{"num_hidden_layers": 21, "hidden_size": 320, "num_attention_heads": 5, "num_key_value_heads": 1, "head_dim": 64, "intermediate_size": 1600, "vocab_size": 8432, "hidden_act": "swiglu", "norm": "rmsnorm", "norm_place": "pre", "norm_eps": 1e-05, "positions": "rope", "rope_theta": 8500.0, "rope_fraction": 0.75, "qk_norm": false, "attn_scale": 0.125, "bias": "none", "tie_word_embeddings": false, "parallel_block": false, "init": "orth", "init_std_qkv": 0.0289, "init_std_o": 0.0, "init_std_up": 0.0289, "init_std_down": 0.0, "optimizer": "adamw", "learning_rate": 0.00169, "beta1": 0.9, "beta2": 0.99, "weight_decay": 0.073, "lr_head": 0.005, "max_grad_norm": 2.0, "warmup_steps": 342, "schedule": "wsd", "decay_fraction": 1.0, "decay_shape": "linear", "final_lr_fraction": 0.02, "batch_tokens": 65536, "max_seq_len": 1024, "doc_mask": true, "train_tokens": 518100000, "max_steps": 7906, "dataset": "wikipedia_en"}
MLP neurons of a small language model. Each row is named by its layer, matrix (down: output weights) and neuron, and shows model dimensions 160-319. Each number is 128 + 32 x the weight over its row's rms, rounded and kept within 0 to 255. Numbers have three digits each. A neuron's up and down rows have the sign that makes its largest values positive.
A block is one neuron, or neurons of one layer that tend to fire together. After each block is what it responds to, as a language model described it from the Wikipedia text at the highest values.

L5.down80:071130128118158048121105143115123132114116156122121123182124097052096110071149112145170099134161166166129096086096148145155165117128097082087099114142112083119124098156050150099109161063209152135074135155134106171114154143124130141125108181152097123178135063127155089120153109116138132158103075117053142130096136146149138085113073093126159184140131118119099101051081050162118183088099089157097096115174108122148094190100082119121142174071184128138173161124128130105129163101131151
L5.down142:144097135139119109097172118126078129100085145165139084135121151159139176152160128056146104072119113108155110099148126100131107117137194118144202127101140159166162201122109093072105156133144136080104107073180104155061126122074205100111147109184114121168164179122098141037157116144095095177142177146148117095110123096118102143148113120194077113118114106075100152200137171107119129193153102128090151138145183142165130113084168122136068141135110156168114129094080072158150092081138130
L5.down187:123134168058124137153112144120086155120153106120122124098155150125121107154074170161188131091119163144075125080176132129084114118108147125184107138124112160065171114157161085057138093069151114161120149135110120117153131102139120113127120211124129062108146176078120128187054130159223113149105129133108112097120178127113084083112106122101215154111134161120130108102143145135141088084091156164144089167171169144170156146139105168150103107080095090122158139145176140131092096152100156
L5.down293:091108111146141136129184130146128133137124141041183182137151147130120162159080135123085144136117079128120159127113191088142178145090091160037118141123082150137120108131157123141128091134255151110110149109125122177123104108187144176125145134148180111117088088124093116100147055111155145136129123085132128151166090156141116128088099093174077119117146088145077128143132175159117108104137035131120144129079116087119101119149144153146163103181133117165182066117123114169150161119168148
L5.down770:129149185124099150102112136162125112172132177130124137142101152064143168111080154164182135125161123164143172092105111137103130148117121137114111158122152137067159103061117147144099142081002078159149155182138115142168131104119174172115106096170031156160100138155081117151112073132115101123172133108148136101134098118101134089105093079136129178092151078138099100134117082138173143163114215120148136131122122134100153113102082173163111121138170145094153124139164167098127109126149126
L5.down949:041118145120143127078084091142100108136140119194146144102067095154134133133113136160104106039112145161138154156138135139138084028082118123130130138123108159118169179130153089176134136106040147127126103087137147109170183105074087135136085174156122125148165108132149095143195064126142058115151134128181128094132080163158095117180096166190156117142155114109069085228133121131087100150125222151137130132129164176192152135139129155126131134166174117143170134099111119172122169114145081
L5.down1074:146149153108128098112135078109090118129125126107211080126113128125057129167108132149105083107131139111122138127128180132167074132118131110110109084100139163158132130110156204185085158169255083121087175119127082164131169106128117148087110135170115186190140079111142166135181105113077141131125127172084089172157095132139100121097132119152126096115130120112137125190145115127119096095110095115134105141104138169141158162144111121167128125138090152173168111160189120152069111146107200
L5.down1131:069131173138139110137083114132114108144146157094175072112122161084069096134117122125154124111156092221106100096150165163125145116108193168115082147159109127153128082140170226190143114113193051111089150190152131134099127145111148161125132116143167132090123068088157148093190110120150118127128130123185127123162050161126071135093098102056066109098161168097126037106108121121142127130046104142125121118177121155146150156147118123178104142145143122106168143139183111169104064125125086
Description: Capitalized word pieces that resemble pronouns but begin longer names (She in Sheffield, Sheikh, Sheet; It in Iturbide), plus hyphens inside compound names and clause-opening it or there.

L12.down1566:158081121136122123199113176129123062110117153086104206050111120144111177118077092118089167132103114102082100160204140130097089137144088148157110108132064126095152189146138143158164141135168136109127096096147111142098173151155109166134148106144115142113132163157134099145158149160118138133077090101144050166097104087144117207167151092115180173147157110108108133156113081133130131080109104065171127171163158143106147129142121146148162193155103081128106127172080141107170173121144133
Description: Second subword pieces right after a capitalized first piece, mostly "ing" in Chinese pinyin names (Ming, Qing, Ling), sometimes "in", "ic", "ō" or score dashes.

L10.down3:163127152149169082084087191167185129121129105120158121091141150118079033190075127125104161122141117062187099145121077151132122128123085119105152180128132108099094108161104139103114144109097197112096139121154137199184128086105110130139157157172166112126177139126158209103132099122109143145151112111142098121082126146147137110103095110177116132140203136136140194108128113158139141098118130131097136133157166079049162155120133156108151119150139127072175116091123174148155087151080133
L10.down57:137151144133173107159148154123100073069161110117114139115179128141111165132182216133120115164197112100122165147102104135145124093176067171142145108151135130139176168112107118108132127136147135140167059169168069134144151125074129065097130141109048162076145174133126125135165077076140154130109079096128150094107120080123117133155152136175104112131172171146132133100122097161208131113200144090121146148147150103073180097117139159122134122049124141155121174126131162164134131092132089
L10.down363:197108133130155219130130170046110169144154097153099136094129131071107144105127085172132122127126126093124063167159128110114128122111121109155160133145117170142136097156110107146070104143066190099146120104085143156162144130085145148157111143133119129062162158147160168086168089132169110162097195081149076113201168123103090143130160143173117103123161160110098079148169190127132113118106165172112117064166069118135138165151137173096130152100125163086102090115136085116155112112097110
L10.down485:075106165120106084128115159120114115046141085100079110126123104109185183147128116124073133097138116133168101095151088129178167101143134066124154131108132106125166187153153175062071158098218100152091122123099155102063103129146130094101083130077094127057146112181099090126154138083114077067127076123118072158198172158115124112133104139173115089102115087098171145163118109167151157090153105120107103130154096126164154099163103076168204137078120148123100096106147103095071084113111148
L10.down1261:142153153126124117135122123111138162107141159123117135146149124133154151116183084070071102183112137115140171094120088109127106074117072078127089076123162171123154144166145156144143188199043163101085170142143142176107154139118171135154127083104151129137127113135180219162138144091152152125087165112119122145098197055118141145142094095086176127141120144115168168153151086139135150167193144116141113124203159102169140116187113146133121142105116081083181101178166146128091155105165105
L10.down1299:139101127136138155150130133101173118092138099095120060108136120215068126126159128154086129136122112099137192089139132120131113123117156136105122142148139095098068104162162165073104134109199140155190180133146141153129132084077079107150113125115124142143146132142170139146090153125119164148136162188165101128131127077172078132173135116108122108209158164144139183083100082121189097137199084142157141165148103146090155114162125187159106095134153087101107131101105145142111141120185125
L10.down1528:128184185115180127166119181126155085163113184089139121127133173133137113164134113063120089097078144115111170160116122181115180154145117086153153099162140164125147133112100109104134121087187165124086133132173137161122084209145095096154134071109123127115113207107093135094144116112150100126097100115084119112140100101151144106121098123148149118090083117079166180090147143130153142090103150107043181173095207114140152095154113160132101134127117095107131130135121070082113095100083128
L10.down1536:156144112182192120131108126127174147197122073126146106105185137150142185141156120095128131161110128108090160099167139132119148134162115075108171128168130078135154091082121136093087119128000071121136169166106161143129178118155123132137094140067171081113089151170117168083138114092156138094167122135137080186205140125134151086158136106067144153161139106077133156137107177129143125114130199137144167104119120135136110136139146134097180131119154091114139129086120104147118072137133083
Description: Mid-word pieces of German and other foreign proper names and terms, mostly in lists and infoboxes, e.g. Schleswig, Koenig, Obersturmbannführer, Hamburg, Pistons.

L5.down664:154134138168112107113096144207100105167110094130118110085150093174090170094124113179171137104116127049184099107133139172121149093093131156184101132181148115073192139060129114131142133135151112126132126116175074169120097167137112155124135096116117123143120143102137116137107105126140100075143124121150142155137148137129133109102094105159099120108058143157138112174138105176101087156153116156085209109126131136097188089082183101187112139162140073124155166125169083156128074152107076
L5.down1063:146154117117098146127154129165146157130118105098173157099175117152096173089142169120094120093122104077119172105058113161162147143124149136100141100168114109116076081129135086163094137174063191111142100092169143124106161118141152109191042121100126143127161054099120154152169028107147138151165145117117112144099117123124100104134098114120079086138123110110120113205084128142135150069152213160106181148176130075157126126104142147115179143056102079149087118133223112111161107179133098
L5.down1109:118148170192121179153113127164121092145116160142093135105147133154139142112151124168139126081100127123154147159187098181117100085077111209153093124099120109108098123060124105141180121173140125143183137106168149206083126142128147119188113105168095053087166145092161129167136095126165132080118118142180143151119116151164107089144075113119131118097082139126133113149098090147149072142177185131124182149160092181151203123094132164181115136152138063182123176125133084130124120164140117
L5.down1234:103128143135150220139091184098118150116143130095113130153055088119126110120083080165095149110124146157144080143141095109170167134084146105084077107144091149086091122147168136125083099140140134072139127153116120125050126121132142111126112116091112137140147065107124164174095124130153118120180132112093141128129099099126156106143144146181118058105094143139155129094151082142181094078137089131146129174098152155139125148173185091156137102130107010142142125174155108154120093172123104
L5.down1249:115145132167116160107134174182110075152088108098139194152165121214064170124124159122213114086072101080146141110165121156098178085068111154102177099118104137082095109116081068101144146125152112110126110162154170229097146146139092117157112119111104104156132069094107093129088173144130150134148140196128147167124179123140067118109032170124094147121105130123158140143129075152113137097097148137141196139156103122174102142134160122179140122115125119213143158144162129122138108150211104
L5.down1353:103129192095160156093188086136063161168173140110111157073108078112139120140123107106075098135184106133120173128069169083112113179095146143104193165156130113133143134069146132169087189132102148170133084156163080133193161110110090139107103083129029096127126189126099130116131140203129112130091163185144143126139090104104108107120116111191055128103116088150183102182113124125124136139074158131097175177126162145162197137126122174131106141127119169132116123212151139142128052124194099
L5.down1491:114132127111172130143086106198146099158084113074137144121163100148137140113172134186147112086105106104081170172118158129071087145064124128104121140097129152111077092130089120143099149115116143131179098182206101103162114116098154090142090108166091126112122132090128101134078095095189096123126126157113124160124110110107092087076100126148100097118082012108110111119098106135184143123114116119155203218140082156168085138104160175169153093075153078147143144173189141088110074174110109
L5.down1568:162133118124157148136029123141146107131090090121102168127131114134193112080181162146143112091127158162074172133116157139119160128095123161101172149101096116061121091173126133170117113156186157117189096195173145090167180106107180122167104130141155151144112157085132095116072095117115175120155119170137120092101113117142117082061067127120116079151122062122112165108090079153187149155136114134111176108139055138189136137100126145142135144123138116100135112152165124100086136194156165
Description: Word-internal piece right after a one-letter capital or short opening token, mostly in names and places (M-ing, T-ian, P-ly), also hyphens in codes (LC-17).

L10.down96:147132167133142098164093180150161118137092095156198157104106124162108056141145110104156108106192200160132132108097119107144165137151121198141113120088186141100148126108133163129126044156043028148152128126192068142163141142114179136096157132109072081158126107102090132146140126092187140142143118165135111112130138122129161070141111113110159119096103189113118111177162123131175133188151162125127096209187097117175106068110159105141127180115115105134114173163108141127104137097098119
L10.down102:140078106163122154170125122114147073149071116130133142084149178136162124129135148110114098136167102165084141120121074152111144096121080151096141103097123069144091138093080081126153139186148145135088081157110121159135167148124147158138105134125171103047069145110101099138132103121130166130143125074174103111121094136116164105134125070124175163095077158163136078164171075169147087122155177145130077173141158105154133119110109168109145187142168161163113141110163101081129118137171113
L10.down176:121141112135118172069097126117121114127126112191141141106167134115120067126078121138133141127150110180112140117098124131142123151154130118097139133123151152168111162105147118105117118117053000114118130152137103161118144127132117133123120169121041110105085138165040161129144118169168124120177123155112109113149121128140153119144142092117140131053143152122132151195122143140102118108152122164142120133120131116121143097118164110077111181113122150122132190149111163124213112101150121
L10.down317:108091102135130143142135166192086144132103077118134148045163105145163104084101107147082133158181163201127119080136095189154126106079144099136104117184176124099144139135115090106120090124138009118106095170125060165183145077093167181089188110077127117087080059101106134164161144114122116151134098160159053107164145127160122169110195099124137071099146115162145156168150070108097112135169126125112052150131126112100194153157100077162114153125117099089112163138116124105186135128054150
L10.down402:135132112110098139119141198124200145124102122142076126111102164189116088086177127161125110173181107155141149155125091171098150091149083152129125104098121116151142140144157130115123076178148145143118133111188133225139097132092064114151135084129077121107115151165103083155169141104108125151162129097106109151176139086101162107149126160134174144101081146169135115108181069177119155138120112126055091115098177155171147130121150190141148190145124143127140066137122115110104138100086152
L10.down488:130135128131120141119112171114118090115071091137096106136083156120091128101166139191178104107116168183120127140139155128112166113187107124129092145109138125085119122148121149114123174099115078133134078122077059119116099112085205159143123128105185165077131128107108115151097076087133067094120094097088163100164153141048144091160131177128071138123093117143125165201145143134111099184101188139151163120117151112142106115110172148121099138125100111112154105163155090098090101185164139
L10.down1013:166124084101098140105102108090119104111114098128146139104189140103104100130086122138160157126140140170159124115093098148187141127085135095055105124126127071136200151072096137101143138101185000211120133140157074147079109158145123134062109151107152137142104102125070161134095143110145096103173168167148128133138121117111189142113103082098168148109102115128128123209123078090129114131149089086141093132155143122104187103116191101130090140109136102128175146115110141111203107111097148
L10.down1067:160146164154121169130186133126102141103109159126156136153146123095120154109116046143135124073118136144156107147159181110149101082086134121136085141187142117151144102122103130159117085102203121121128134159112093103120089115161125143072103083114127144161127104132103151104180164097129149140099119119128156107113134097100124112091067155147209179099127145176174126142107112120141188110144085141131100114121145130098139042122126084108130176142155157136228107119138169142127163066144174
Description: Mid-word pieces of Chinese pinyin names (Q-ing, Y-ing, Beij-ing, D-eng), plus hyphens inside compound names and codes (COVID-19, UTC-7, Saxe-Weimar).

L12.down204:199080059140081108139106135117120120114139176119094131108144098122124146163078186126129169130108138164154144142087091145089144173112125123073183113130137137109130202204140086143122102148165099130162122159113113167133120201077097169096158171151141099111135129105076124109148144108114086158162116122187147129146071204122150122133103089215134131066096052105124098154128098153046147106199122116187125168135133107125096153115113136109087107134151186145126138122162166128047122160151142
Description: The 's or ' after Men, Women or Girls in sports section headings and event names (Women's sports, Men's 10,000 metres), plus scattered table pipes and mid-word pieces of names.

L5.down137:144114176104103137104139150163140125130187126138199068181091157090145117152131109065158141170158127136125177139114106130102129169179104111105189132133140133072126173154108086134090126138000091096114073080093115140139111109166119188184118153144088159120099196154123211177145094154116109162070122129159122152140048105141115111119108064160130175134149135162088080110092106084149120111092235095144090122129122134161131077122120109091152096109140134100090176150107136101095108144157127
L5.down435:160121177124126093186181146123136122095108146106113122122089149117110110091114103102114118091126082184117138151119162157088116163213089122068125117158160129103093145106129104109139149133000115122128092151121102143101173044132123151175103107115101157110168134143149142136121105161181106122123130125141157144127108161126141117115091125095129122068137102177104098096080158129125141121146255109101121132144178111136125153099138131099153125148158110151076125143117110072118067143094196
L5.down529:132164153115133128182146153118179159111124119125133094164094116108068157086131099069101144120178107155151186153062113163094113130175153140096133047125084118071114196079138136168121109120000124111140078144145100142079106100153134192146132122093100103088131159122107175146166143119110130131117161128172185143175067139156126149083171150092148131085135149107082092151145109121133157087142212132087095144126156158146154128157179144101100105112130107131087089122111158093112052090125147
L5.down583:161158149118138163159164136150122148109135139126142112124121128125073133096129105084115141141156123161124168169095159155100150139248150097115149088168140147113094156150125072156122135136000156122127105151143036137119141145136117113173116100073105144156133126092105147151141064180151105147128139089137153127109076133188113127122153104148173162105112113136107088152107110127140117134144255063068121171124204135135165133136143119115178107134119146166108126111111100096108072107123183
L5.down713:176146142108138095143154193110104107152144155090138138079099178114088093106128103060034157187179098139081131137139136146124147156197123129089104115129186168121112148139137140115119144125075169118074025122146016114172178187110118094157100074102163114145128157167099133079143054167168176131148115069147140133125046133124117117114073064104160117103134143168105083133096172130155114126079226067059134150117176165142124109108151149134111138112117133177141084115108113115109144127172137
L5.down731:130132147122172098129182154140092090108170167102155123129133124115125137085147079100103112104167093125070165133110107191076121156192127166113107127118161133108100152103122120132120157128000163136121064168084062153145164128159128148155122082156123139108133216112087141165088095134138117119116138087136144116160064151083130058113140136157120116073170100161171097143070131101124125093141222100110176111092160155132144115077148093130134107089092113108122070125114127114127092147105176
L5.down1141:160179126100137134116172124133150119132115109118199085130131105161125127122112086057100120162127136124067163149048144159120162146215098114142132090138121179096118177168136094124159146154078149149105103155133043115116127142128104108180179070063095148140132136124080124165123082151141131122146102071110152158126069130163148120143148104150145178083092110176154123145078152137119097156135255078073153151125185104103168085095157077092155123134108138137101130125093135140110082104146154
L5.down1322:148131125106195151122110136050165183163147141106158146073069131088103164102105089155134122130100150161079135181107104129148104191126095098148107120133126172088104098134128070170143173086147218169116114119159052102146108136166127117154182085123120132092132158114135184113165124091137114090188141052147184148140122106130144162142112139155164160144081121115134100097174105126160106126124158121158208132074160129118174080131094135126116060123108118148124116149107153087188113099112151
Description: Fires on demonym and nationality adjectives, mostly the "-ian" suffix completing a place name (Serb-ian, Indones-ian, Belg-ian), also whole words like French, Roman, Asian, and "-ian" in first names like Sebastian.

L12.down908:147139136085131128093103138148133086157102176184141109103125174139145124159178087139095129167168123128073146154140180162139090145218049127071108148163133169117080113090145165132129118157074129154070106162084074136097116117124123085149129094120156122033119161161099142205131073119116115141146098081110124158131126109162063085121152082096110130121178093119125110124179142116122102125128144124116142142116133079073171139101082148078125141136197059131081089146091130090126167125106127
Description: Last subword piece that completes a word split into several tokens, often nationality or language endings (Serb-ian, Arab-ic) and -al/-ist suffixes (can-al, Islam-ist).

L12.down572:138142168226130202099159115123113126140189137167125084183119119158096120111127130082143132060111132106063125151189126141045171136146064128104130110140139139130147126092112148142155128142120143150074095141135115077083136114128105111097147055109181156076128158088148113123114081102119169070157113125120136146160113140083166156092161143168083168146148089172130111141154101093122154128110166151164125059152135114118057144155154142055135128083134098140101114096170151136180172142170125
Description: Subject pronouns and relatives (he, she, it, that, which) opening a clause before its verb, e.g. "a decision he later regretted"; also word pieces spelled like them (heiress, shelter).

L10.down71:135084110147114145119123174141119141115161123187135120098110102152181091113128127119105107085094088170117114121125131121118131104142127169136138111177125132111057173131104104131111135153000104126156123076158176120099125140132122114058100145116053113096135153157152132132092132220110161124144096155121126091103150137153121176143129114178116102080107110167032100144133175146148079077141196147135148147119140147102130070168130169142127073128152114156111141101123060145143104125151117
L10.down78:078156162115129162150141089108109128094140136148159105131106158155079120167121085176137088069111125105122174153163126091110118068095134132102117111132093148138154148116099123133185083112049085100132092103158111174113170112057096158174105115169097097117120121130150136146155076084164070103158128044180121099149112111167094117166115109156168163089138121085083085214138104107149116112128226183110180106129138127184145083158136130080156133141183145169181150121090128118110147093141106
L10.down254:171156161116152142162171126129164093110136205158143084198145140125128120169110129146142137072173129121159160113161126076143144142116167130097108119152058161116176135117112177110142085180118084123129144148116116163068086097179130124193175077152130098115097120156129092099111104084174132140066138064138178137161147122176161095163120130145171133067150076047174103121171122154100099134085193152115162119150175139171157122129110125075121170111115107199159166106165181106121166147150123
L10.down365:164154106165112222181107080137128152103148213101112151167175143090094140105085083160112109159097083071101114167099136113108104126082138127134144134163108093097121059129061143179169099169163132125143094152107123171100170137179171132150141094203165091096135098123107092129124122144120099150087148069110183120142114125145081078124120093130117155111147097084154131104108109105123095124093129176131175114155135171136163051145183132131169148151062132156177169126139123125122135094107181
L10.down391:064157195125135128116115150065171121199069117172159118134105148095122096105162132122132112116062155093113171168154128146131096123068154140142073121150191134135176116119107185112119151064059124157118121172138141120160148116092127124126205168161058115115158152111115147145169085216138087155143075098162164141088066138139128153140125111135171140159092091097171159130164124115139164104121158144147162147136140155134138188194106129109167140135163118130101166155178111110109158135164144
L10.down710:129189116090119151131122117162100159102168090093155094168132103154124116124101133140063132095146103093150153117144148153138120124159120104158106194159067124122119144113105162147096119162120151159124109112076082126074128124097128159127138100133140131104123105136151125120105160081170151115115103169130112071036139088100126126133096123176059077156126124141151091150116130152113124139135072178135147125139153151104080094132105138109125180139085106128093132151134086158115153112130118
L10.down772:125092119092089153165071168159104166066140183174123185123134150098074118152133118163139121133103109135134152102186171110123112108111157100090122130143065060146126091137132130137142092103143106112080123102152117200114179101159102114187047099135145059206137124074139120166115115065104101118113144104207142109123048168119131055071173107124118151096165155064143081066136133111156132132130147166121174162144118161175145164129126117138111159146100156139153106089116188076130144164090138
L10.down1126:097183205099115161114126120134085158165094164134136118087129062139115080157153131121155127046099104143123168102152151110134137111092153111147110121142133195068107145084132143133142134151042071127170113154154142176117170102108064070139140083169156096125173102113174141128106153088117136128155130165171092173079156101112131128212052191097136178165144142108141110147145190092103128111118197133121132100155091145149144133161153215096146143123113117135136178100161153144133163164108149
Description: Capitalized "He" opening a longer word (Hebrew, Heaven, Heavy, Heilongjiang, Heather), plus sentence-initial pronouns He, he, She in biographies.

L10.down101:086086138155128192137144088149112055119122139085112093098105056106100123145088102133140125088138071145119100148157130130118147167093150145141120071156140102133103159108134139156121112157138180140147108125197162112162158167115072100132122167087247120112157110147123135222079121191075077092141095081173160116139158138187168138127117100179153119078117088125167175087118114165169134109065153071083137108116162128180124118123158106134080084152184159121100084137116170115144144115147132
L10.down450:146189135163129146084120120141102127144140087077194086144107165104157119138178142105086188106124130190147240143117106137088132105233121129137146156146127131161139102121150138116156165162046123142125079149118116098200113179090083087097148116082039139121154092141100190118139154160156147125146145144160108140127104111184095136149129122154081115114095169168160122158092186092106116105138136101123132101130152161129123073143137120067174087100107114069139153116134103142142128135118161
L10.down493:117130159140097109079097127081158135153166089086133129175082172133105118142161131143161138156099158084158154180136099146125113118077109161117165182067140098133080144155195145116135119140005120156183123062092139084064086125121105115140099116129116102120119159104123117140116155108129123143183106078124145161095134106153131094114161085126141083128158154145103157163087121130127107129136200098134111162132122112103153169088121159097125118164147148078162125115105093143126100140171150
L10.down1047:154135142113119115125143092097149090112068103095102131122087138127148149101126111113128111070105134067183126106228136078139151129157174200178113138099106114116090125173105201149098115116166154184098090161102121133130081131103107158132132131161150085118143056128127152147077075172135138102134072107066152100105082096125158095144137097119148193084118151152083152128107060182089104138188128150090121140149101225118104063103127147129097115165128146160120106134225080109103116110176150
L10.down1113:156127160152103177091103207138122111154122101108138098115126141067174052148174120150143095062094137202091109187153144124104128157147121167192145132127134163144067152138159116103203130121144117123091130105193153122120140098115117125157120099125168152100107110140142095196101144148171136138208097139152127085128159199106165089111135141154138079061030118160163157125131177157106146083109195121094196165133087139157095124129086138189173087147104139121088130158102180118130181198141063
L10.down1250:095078162154147148134073155140160089124136134095122124111110144081112181086142078112108120152097136106115163162143144142132138127174099136089166123131116106134094093119060116059211120166095108064134124144128152103190096132127147152127182151182117094167148133152152212134126119137038108104137122170153167119161057178108089112157141176121062145101115155151085143103056071172135162128088126098078136159113152116120121078093210123149146084083142135133154128065123131077098131079135102
L10.down1283:055137147163154094145059139089202108122136118102096089125081120132108140124103147097136129129085147091104085177116073115054157122179113073150099090065151181142096122115142087154155138162095153125145090131105187121138100128131132082163091065095139094021140079147141147126120109125161111106141123173165142110163136125113141117135177152076142143079105135076101136114114064134133133096159151135110124136137146143156144012113082152103134086133107132123092136128155128099098119159150185
L10.down1314:174197155167119149097093135157159177134166126109156091122067184122131106143166110116092152116103225132113171125106135088071166115157109115117112140110175129179119176169152163110127152113020121145112148127088121144131156161156086058134113096096026193051124153075107165125162153160169075129128119135157103137100127166135128070115152149146136121135149171139112110112060131197113143088168135048111057100147138157121150091101100100106201103176153115159084177126085119123130149116103100
Description: Fires on the end of nationality adjectives and country names, especially the final period of "U.S." and endings like -ian, -ish (Serbian, Swedish, Japanese).

L5.down180:100117131116150046149147103118094184087121094159144079157152126169155150118171125146093168172179146140132185154131135079081148149125144142135103111130157156152169089114126130098114124172112091160160070153121129149067061196122120173141185156089079135115125140090094103127158120083106158109141162132147071160126102183142127107160146088173114200122141142090158135106146195095141113200161134123091134136129150113136125073115164091104113093110110138166152166096120165067093083129114119
L5.down560:141092135084117137076127096134102166133170140078144190104173100115115149114158142124181174108116107090099124142080136120121125106129094071148145100106138133068104150132129081160135109070105124083153103110071083139112109164099185088190130154126147098145177108166105149087132166074033114109084127143106197103116139088145124124117075124192146135163134180198142149065189114177107151170092146094107118086176170137078121122116092100167117129095117129100194090138084095106089104086111154
L5.down629:166164038097165124153137112104154119088131107090149166149108120161087180123159070137144136139074114089073177130109154192155169154063162120122177112154099107119147147125130154114162099198112070140153189073100113148130160102186105111071178149145171110100059139118137153136225123135159128123175099176153139176150088155145114159131091097081129179147134174115110135118114097115154147114082118078125192153111133165117199114104152040098108131169065148181153100110152105096124107083103143
L5.down696:111164159130182123151131161110128117164091082135189105109173134152148148087167111095147106105163107157150149142138170118113146109188149114103164163113156168149120158080084086109145103078098156112052073159082080120117102170147155110107101086101184183125107192145098141166172084133092103148132086143142104190100124105162092115087116127153165111118157167144119121182110148145102139134156094137083152153169147134100180103192118152075127129184156144159113136128122083126072079110132101
L5.down980:146121110113097133108138095082120116093106153142131071129129070144194114125108107205109134060135098106119149176129079158165068107159103162098152170136161149139101130127067138162090150112125114135135150105150189154146126093113184064134147132142085121128090093165133120157135111094115151060176131104061137105083135101152104132183120130111124103118116143148158139084052156145104181128130049138131095093170151103092158106144124097147092118143180087104141178147127174150104166088134154
L5.down1264:151125110156183113118152179102093122119101097146054116106047174065103088082090130135160065137107146074112103155144062094102134104132146132072097089143120101089103135149165175126131142122117098091182099163122123118115116132140145142141105090189111066152101208148091134120079163083138118189204163151143123096116092159105078107149140112110062110099174104123123143133079119134171127139155152142162184136130086120114109149131204144063140190115131129201164085143165126144155096115118110
L5.down1371:178106104153142195136086106126123086115139127097122131098126156100121090089125152197102143150089142127167090192118142127133141140108101102102109116092210088097153196111171158138108111114105144159155089159128115092106114172099138136115132127083186156151188134117158147105211163138049108142105125126120131147137104125155125161104066143126088091104148127196103084131115137144081106137120106102146117101106107144124158093083171107181071093141133105111121097060176121132154117163119179
L5.down1381:188171139107077110111069070163110152091117153157138141105108122126172130142124125179103186183156118106127131172109128107126181157144062119111140129127154142169185176149184121107098152145109143137133147157122150115086095129179154107158129109110089136140125102082172121140143136136115236138190094136044110140131099150118097074175119129079090158074123136158177097152114187181096153136127170132129165087142131114094105126170134124139099115152159151142125164097148225135182131173096081
Description: Mostly three groups: the dot after www in Website: list lines, the 's in Women's sports event titles, and mid-word pieces of German or foreign names (We-imar, Sch-w-inger, Lebens-w-elt).